From a checkpoint of a small transformer trained on Wikipedia: untied embeddings.
MLP neurons of a small language model. Each row is named by its layer, matrix (gate and up: input weights) and neuron, and shows model dimensions 128-255. Each number is 500 + 50 x the weight over its row's rms, rounded and kept within 0 to 999. Numbers have three digits each. A neuron's up and down rows have the sign that makes its largest values positive.
A block is one neuron, or neurons of one layer that tend to fire together. After each block is what it responds to, as a language model described it from the Wikipedia text at the highest values.

L5.gate304:477491511529461538465499453503541527533477428510586458496488442486545538467512476619599449541473423483525528555542498487391495547478620469536546458449406556502520477471589504480517528646576527491537512534526510547511507494512488427486601488391463513482464514472383463499449495566449492546454496552569464505474524505527474479541459478521450508473513453579514488507517548395547490482553
L5.up304:522495514614412551498455502490536410512535514515496518518523474493507497524498551604543497480568466481511504453463463557522424409520507390414494394412495415396461555454436519440497501573471603480505580474519552528458465502525404473432489496408665575475551465484408494467548490534389475513476519523511442455506526449420551434476479488668549490375571650555510482452504470483570478463540
L5.gate420:383457609507475557489517545493499482440534459520535491479499550520455582538404418536509464504621444522441467491521503563418390496601509472494547544502438513523465628473596566465489501574396505478509588419504573565474585540553506468480579577454433552435579527442484560561511479545466501510497501470510494471551600531505521509515558551514620492562482559492491407522506591459505500430518
L5.up420:491473495501432575513503471529536490488510479521588548494453509503484547454589521419557445595439528519505458546557551524450463597425557456573524387518526566494519565560529557480613542472434445413487490556532557465472474527525346516430566470544449511456511565546496658459459442539476476486529506425443488480493489491434516490535479628483520522467461514471483356542469512485541415433531
Responds to: Plural subjects before verbs

L5.gate164:516475403496535536553447430485496369671437558478439538527499504538437525477550465512491421515510517482400488516517459595390518518459513507477444546488445495583546514506579472493500526495485527556445476454396597556554456502420494465638572503481523543544504485413557518458441546549464481537491471410499467498545486540436515526488587548505514573522450517529476575548458527426512416516558
L5.up164:499425494406553432505446465524462424505534510556575479469476538536505439439407522523487529541382446498457462412605378485377597487525454455502446430468498542487516477534528475557451433505513534593501624453502537524379486559530518496481480460497530511548489500508524455556560465532470411481485466487537468513443482423406500530500598517498511506479518466450515465546516550493572447527463
L5.gate181:488511524432550514485488602477495480480346477433514635479476381475529475471564498485528466529493570467577540444625399472598474494459439564439548505511495437590601425586525514530506538530556470482534538451436522563550495565544493537536558445551515573527434475475510549440496478460517520518508503522495422460500498527413585559497520514428508497523536633542530451489475609598507567563474
L5.up181:492570431482536462448502465511496390510380480426554504530518562495478518553453485468465490505462559492490432456505432584459513456444520503495493468500462460459492444517526625440478498587508486580450523521588476538463537502377523505417446383448483516530562500428511542426467495500480492516489468516578496547429434477508444450616614481419538552518442553540596522494606472501526495445457
Responds to: Split-off word-initial fragments

L3.gate203:432345514535509456527570529494590499475565530477522557451485465478527485487502518524524498470547514515508461436478562463516572516524427538486480568482487399586554594531437427520512473517507573516517490458507506446507485547394507472556575466521438541560492604530559528448454557467593476400585519515515476606481430524444504452464525467438552559483454541480490559462556421479610423486556
L3.up203:426464491512449461543469574542572485475531547611562557487530514490490548512431563456481500504575509544493512432431475528465532447501479516466426590491508566452490474609429425556396498425532455436551419408459548358420546515497436583503542452472392527493566520432571482492586523593496493595479432511493520475543480535549420476488417425510416505504450460529481542417484525451569446478461
L3.gate210:509534549508499542450516535575499523452496479551504474433499578445504493511493594513562435566503511577428462454477531461547597416408549489486510498572538518558529542470417389434510481456503516501426453516522468565401500450508399570485597510536505498505537463575490510473447453524562454448470523414507512467466447511557578429499475551582506458516529441583472490518503545535473549441531
L3.up210:563490532440486450406477584505534500474478561528535466409454527467513518517376500495424600416585484506580514576469433495504405471563532505589447486560466524537468492531458465529528500424425398514559476504406507486446478462571526503543450521497494459553522533468407519559587487588558607556464519552568480479511476500440437455577433484575467515548536525479524568464503453528562500452466
L3.gate236:476487553476513460413442439575543523566500557543466553488475566490646526412487474520505497392521500554486491462492486486536504417454472418569524523445479452514485429618488496476422562499589551450480508511479500484546547520585564580545517507475447595449476496461517459565502596449565484485417612535496446542590514447558442561516464501466530500489476386490533566478545647556545552545528
L3.up236:515510517566559539491624388516560503630515501551431532590472466401453545511473514525506532496565605517613448473510498469486526485520508563578467599468492475552519499517412482491519498521546498521468480559470507455528555612473527460570527472446495518485552477542498441539463533489599436507558553491495408538482461517551444493578511419521505524554451433551502480415568618591436426490504
L3.gate339:498494521534470506492544425534406484610555569460521555573526504530515571413486420496491484457514477581447429530508557492532450448456499524518473477419661535575535574454472515467512508512522547414509497480467487487467552466401558395518540522472545554545543512511427502527540561555475508423443469572493477467491560490518459492528560456549527470488491422571526461592541470470453513541525
L3.up339:608511548517585557477536626506497472529552494527624541548519406472585483490555558484447454468496582477612452482492508577494552573475480496421360468465600493518489530544536500360482591495494448414462465549485551545493634594580544513549539586499527542470479552517425530492567566477446477573522522494504473486494665433597518516536553580529435470464494506490511508512505512478556529527468
L3.gate341:550433467589432505601540383559451480590577528467521410538458406415474411468591473451488452560502496458530450590429508437442492580607495537526436397476455522572512517465433459454465448550504500518521536488417529432488507537524527512536552427552528512541487585464462476568457478492477551506578520425555546551436492379454515542418552415585463460462563560496479462520598545560484519510520
L3.up341:475514600477458459513506566488416496494497431467568616641494469462537499505574455554554549480523520524521499514538563513468453495455522483458423449451514501500530413521444450518526544497531542469543570522515516461443522513472529568580498487526587453620463577475404456512439566374487572514481556476478487564486494522567445617489532569520504497506527526517632475568504379565472481487496
L3.gate558:507530617514493410440473520517470519544535556390557615424497561570437566443509553550476470480484517480543476500508457544459424535430452494466496488567472430472387463542512481544449559584515526475402502551577534430524443470414567471617552473508456478454578449497391440607564554504534548541533499568553393575508471542502436446502525485474478530558555498466469547446453571539555527525599
L3.up558:379613513538468566543528505540473505414452557497492485443519543467493536536457390533527423537454484546496489484445495484470538445472496434540611555512556542483447491475472508519431494558498492429552544510468459489518436457466568507470475437538410596565472483531462604616458529578523420494493459447428490494411538507539478535420520476523480486458524471528570446477436463509559433436594
L3.gate596:462567517490525479457573474474504460510547542580485547475468444579502505501506452578581472501530573415514530419466397529506478489457531456494532498567507467618471536545468510434483568560570541480400467457506536494524555539436471466520514541515460536498431464455425501422511567497630496527480545442497562543549461486433462545541488528586516332507460484591438446516454509485584499557591
L3.up596:507503475431579528539479417489534505467474469507559535541493464491519520402456515520467551491448496537585461384527399525548511437508497463466554484508429546559473487556552472484413586502557459550528476504603450425528501440579576486528573456490486427588502468514534459533362561503468552555437512513521522490481522552460515482497476540472518526454570664538555464441504455536491422534501
L3.gate702:421521534580581552528475563538510509547491508565470472582384499533544406478441536417450488486505486452507456499601523465431609455452527434428429511524511397537526536518538520475501617516537442526488450551476565577549468518462539476416453459515522458449540539445537396468509616423456548431489465485479504486418490438494490470527468469432481449541457432430592530423511580533596440528513
L3.up702:506516450464495447487534481505555520530588584482582573561494469522503574508638486548536406560552504470480409523473516552547574527506509494550576378431493559517513438539477504513385477434541514496552521456551468530456496536449534548427455570520572543504503494500477430488457600608512498486455602477466478440466447514428455482515534620470508492563500520444514470437597451504493421509430
Responds to: Letter l tokens

L3.gate16:488560460532567478516446492453435537503537454526510538478528461548598524468458486509545500476524550546451436599517529488493467557523452418457546585565482456484406508537523457532480377530505436560489517503458468485512545499489480467434509514500503529555448432417448473517499438541560519479613576513514501522528405479604558504423478519460465495472410597450478520528558477531508516559481
L3.up16:598497425508534537498454425486448452470480523459432491526505534519505532488498456452536487459506628492560516449490509469480381509455444432340489505482444582376498515435486536499483551505494466548477545419508495564501554574513377590465424554522504456474564548579518551481483489534490453555495538463587505522429440554600551538543459478450468396485490473510512470439538483466578422553522
L3.gate78:475469529518497495452439500456528485578450472440481528481617514446568476464484415458499427535425528501473539513586483502480550502546537450518542485448485511577569475536520622454546560447489477399464462558515480511407511510559459548491425540517493492453411500531488514448561522524483407503469424556575574553475512407462570576543551525534514485505439475554647512531548542466580469533431
L3.up78:433447493471487415515545479463451566541494535437465554530536588386488477474531528478456426534499532458511424416555500537439505541467532493463476451543500542497519600533555505519516579465383488527453486482602466503471491482497504521454471398511527510533408428572456520535502462495573472487497512519513548540517414486556550533467578561565425469496565601411463477624549504517550524455438
L3.gate199:508526512495562547443436582555455546557504436476532517454444506507447502577424473526495542543589532484447456480491530511534448503442447471398494504584562525607484502528484445580437531508509468583524416461475482499396520445544490474496488576525459477501477440480454485485471541431478543442538459472503493634517495451519452475436549588567525603395532535420481433560469501404494526476458
L3.up199:460545476567464477530560492474458414463545470474489508484540472513503522468482444497550411495443445469517464540508495514553449505527444474510582508627480493505450522448422567452556462545513482479573579478583590524515433526465534512566594483407414465500451507461538391574427496439510489503417493479510491505467550574581386547400425509449432464446500463421496520506522528415439498409474
L3.gate209:538532513548427567564522475532498502535569487535541453501455532434536391448497456492494535506552476542478526526532445443476397495479517411463529438485560513542465513492358436453471546446419500467525465484513385521533517481528577506550443545507565583556554575471444498548563575463582486567547498502501442508521522485555431586529524546476439581534440380441511455545555551528545470489619
L3.up209:561481485569485504466474504445440500534499478534526547446556489483407387488560447546473541511501564445487453509468483579536561488542537435481509524577480610545588502510504458465549522457504541675396517572506480481513519559524466475440431380584502400424580442414437576596405567505439532461555492494496577544499472468489484511505517494512554538545478541509319543534508488511512487555499
L3.gate275:473393535566551466542586553540469459520547507424603422512424468469451535470428528537514461543519530532386511513464584521622496501561454562496535548442507432481552443514459467506453477507608453441438494463496442547509500473629464518535480549597543439461495397621445522501500569521501439524529489537534431541487531457522454487486521500503544426563481509491520557536366552509498502541505
L3.up275:444525560480616571531429456510546567524505428535547536491563530498429519506426591525448463488549468438498477439586419486533388576440598486450472507543427402504505474588493458520529523556649545587548466556467499439535418474484556480587455537505575505572559435511423475483575519554535499464488486426538494468467503542489509446574394466475503436475520439559575601506499515479507455546545
L3.gate320:494516509594582535460510483446503530498521429452568404491513503466463510472451495553519620555510541536428472484507576494498506436409519499478502534519379469473367512507430558444437455484438510384512584509462448526560522575462545549465485424561462504454478523492395481506533476473485505597389512508492449494538448549522487475516451594430523479460517518471545497430353528518458494523515
L3.up320:561475409560558553477454504370459530442521453504441497597532467438535466574434491511476572520534445508509541449450481560336521408557507482405465531567414566483453504515574458491448499446586463435515526605435397459438551512562544579421476498397501503537458505509536427496492459497558553454498539460528504537501436503640452442498433467524570520537557448447560557505423478465488479533501
L3.gate413:547404539497464497475466597532559559544525470468460555485535546443508490542532563508526589526509471520538505569597530450472501420533541442459546575552538528518487500537451538482608450489449489567492513565610462446505532522675449478509468555577549548526495521532426427510471458449502492540486454503529527545567479494506488529467526467543547446466467464476573530616489489595552508537489
L3.up413:493476570601593465484492457527453498568486578465582442576554520521543455441500499565498521537462529523481455549601466393456490439533524557535593513496480522488542491578485563423478514469483514523583462514486459550480545531514593485472406489470552497356485487612451473583575461528594521571520505474552606439530577507488456482527540573508565514489461451535505558545573486574535537522426
L3.gate513:477393545424491500467412516475451415543464500511567531521436463479546511552569480465491393521451527495501515412555529532473527528457521475534468449465492559578505516559479448402494490519443500502470408498546460569522537498531432568500483519567429532468469493476503555530442497526411513556549587498519527547553446517486522499646516623480585424466463532430504445573580568433481431517524
L3.up513:456423475360493522450521453513499470459439424488532579470545484488439487575479413386457450547440560518498512506633509516502391442575532481507519397477500493648513471518506492555568516457436552463555456575606432440422535522515539588506482460625483509444469551471547531596496555465503535492461510455431441462471568544546459547542525557425561420573466554477517463521400538426444507557467
Responds to: Word-ending pieces and year digits

L5.gate139:478455550522560417467505482578495471569491464470532418415448469537538522414521472526464602520504530495427466580534470535515396518372560492527578495501547503553423473503528546465499503479573541479450451535523470535508434460496515496541474463547380479484497551486366480492403347472455582440426488403515436559512487592502435419464548609503448577483508503516412451459591566505558533490538
L5.up139:492585566450570528553551539499477526565483454535567494489478472481522506476546406491390474398493505457429539438458549514501484537455416510448520495464530563541434426463512557584539536509555460440490510559547471505567481474556512510502454479496503544509460538558506449503525456625500488524496464389431543522539479596528451473431544460505564559478545472489524569520485464466550470363495
L5.gate300:471480510468465519535600453448492587591484524457500536552568472531572464526486415576418490515443483405487428385537441533556453534485507588449454602475497517486484456566537491541463520500464514517650522457439504460500557478505575517499521495561562475492323525515497484537532472550516570488481490518432567461499563491439498454495428454488557349481508513442511457574463545479506595469472
L5.up300:506552450456554480416535421506497484541501506466561541421447499438455549420595586535481558446542427603524480425527552523499455517432482535477574547438474510512552437550515497451436515452503551572487544497579535498560442441473495428482472552560430614430512426524490574536571494517540517475503495563469439559598422609497549495480414586598537457510447430552523482525444431423567460516438
Responds to: Openings of quotations and sentences

L4.gate182:456544527460441571415605357493486511514451453437508462474539455446504572583488482592434528549473404551476538508471564473478617528497575429568500458532523486506507465484500486526463555562545474517409480474549436482583395531473523514575425530507445455452487476534475499519491522441527552445469503454492463548538493497537536520436501417454527477524572408489525469489428490514485564504465
L4.up182:483579529516542559502556501424397381484538572472558524431517467499434520464528501575517517536457499568468596498474522536503593552541527517482489502508505505603526430528516505477422491452529453556573507469469525444594491511495481408490515543529486543439454518600605486463607539516538511426520557558484493575403582410502556474515493523590415457510485545576458539557513461566476490519456
L4.gate285:489520484568486500438487542502471488494478469456530584441440545580528470481500459441510404491538512460416507437376550418513467496440523552458528481590523454587500502506466496427560563540518449525431384467511448511502468541486459516545504514588513564448481466541500474512509516495414378459459522491428509473402505473439455420463430557523506471441518551419538632417404528455483513526491
L4.up285:570497593516457550547509662433554567470467464498592489532468616552563546546454501558492529530503557430578517450448496507432424554410512525484455512509487511591550431451554489540440488466504517538474522592562511549456540461506492478429541441439532536516408542418531492521576488486424568507555487494588507521489513475530551440536431485495455410493560466573411440521522513426438484490462
L4.gate300:516535533436504539492530508445521499469479502499553585492509548507614523525506550471522572438533405432495542467404505518466499479491552451505506520495460518544543533531523491499570434548456549500535588563579425385523515541538548464525594485537510570569435601430512540475507419528514489468520550528511392569416521545438486465545425435512460502489550391565457469456454512530575542549446
L4.up300:539422477587495533410485481429345472510527662523489589517464550456533529544544487495601521453519493533556450493502537477540552470589485509514576430506444578543415479527523505389513516523430497512517535597533393494556530518470466424615482403519543526488463462577539498502521505529526383469403543511542460502440475489539475442519519442529511480409563564533495519517531461388562448435493
L4.gate511:516484650553447523412444463461468605504441524434533466519461543479429533555398515563548548469464425654481564427424401549423483499502591489499506474553456537526487487554470494505577547563570529453499520560509481574561484532412476443503497512585439478557517522465543482498519473527402578460517516596495467474491563516445505491537515426472539502524534508535439416504515552439604521489545
L4.up511:457461488509387513391498481499536467517413526512476486426445532542470489449371449475528516515516492469428547444411437553466514581571558578541466476524442439506536509487486527494648488531569560517482495511541520498629595516563534446498492494462497559594506549499549459488585458497484512496498510438513511501458484499447542437459505491606515601459556471506469473499469449524547483534490
Responds to: Verb-introducing to and modals

L4.gate364:499395466514510469524586546489408525460516487516465511441549535484531566540559485485556451583554526509523545555517490451493390497571574527447512442503481467493418456424452569518424486494455515522520456588519501492535566475513522487441379547576566477459527564607527511503515440540527481570570470511483534421453426485459465547551513489493479383470616519470431494455484566493465423412515
L4.up364:463490522595526482427395463486498438609512423561457475593446415498502516449512505470545390561484603504471511497565557542472461462547493459520455474550457516532506460467528490493456485404566545570495527586397472431507522444482386491600465479522481445492536485515448475533519582527446489548516524436544460541543461508411450445525558431445521478458468422499480525494363530473538400584478
L4.gate495:439462521532577506493564578488467481552411515567518422469444515500479556446549442490594382622421484518372576516466516494494573470397536517520478467513439607535484424492548438471566547574399466511503459532481477371440409523495555453409498416556448514497545499487455477528483487546606525511420598565591498617561554463571486548507556546569494560568486527550524417526488598433480550559443
L4.up495:475450465452567446510530638590613491489428467571524442536404543499502512500513415442383428543470560498506506515561544472512503458608492506468332597464456500617551487588452451546535495422445454433586502513594491533469544467487553573490511560608552485571527528504525499459425537534534479481519500506489629623447414531532451522529553565525524423497518557468455442512561496442501460471525
L4.gate531:481494527406593503392545504556601504527458454554544534440448536457504455576548469498465571502494516515446609530565530546449505526522482460543520500594447488554449452473568566507456526514397486418524503511540449475504460518508509452515478433560635526548436509531392435413407491443575602505584457513572494461470467515428432448444590567532582383610503531549450539487480512481555545471588
L4.up531:412534585478524484443530493452501551523508407471574417516485575487518459485528517481442509639466593438417649526501488439464511434565517528445407442582508581523503451490518516533478461431471502545468444425622460523414438520447455466455450425555513576520551460519442451517550549453528457529473544531474453526505456543438527534500661511519534454474551578519553502608490539522600507517481
L4.gate651:436508563536609533395522463473421472525494465445417531551522490483481514551516474377464491588578456425577432451558436607471483489495452512582488504557477531523547518531428546596529530481494457539583453468554549503499577549487417468434424511495473481450545482591526554445517501570400546509514484614515524483418465496536536515583518488503433505564440491575512535481506559521514536513486
L4.up651:526514518489527421509597575432501484518488382513459527597461397465443547581549357432527502563476530432425537485548488532475521536531474514494516494545441513538566480489462453539618503521498521529482511434521511458586530551538450385352528523539579491486574453525534534511460505571460537502600466510479510521469523530449479502536493461400442479584439463468532499572593447547472476489511
Responds to: Verb inflection endings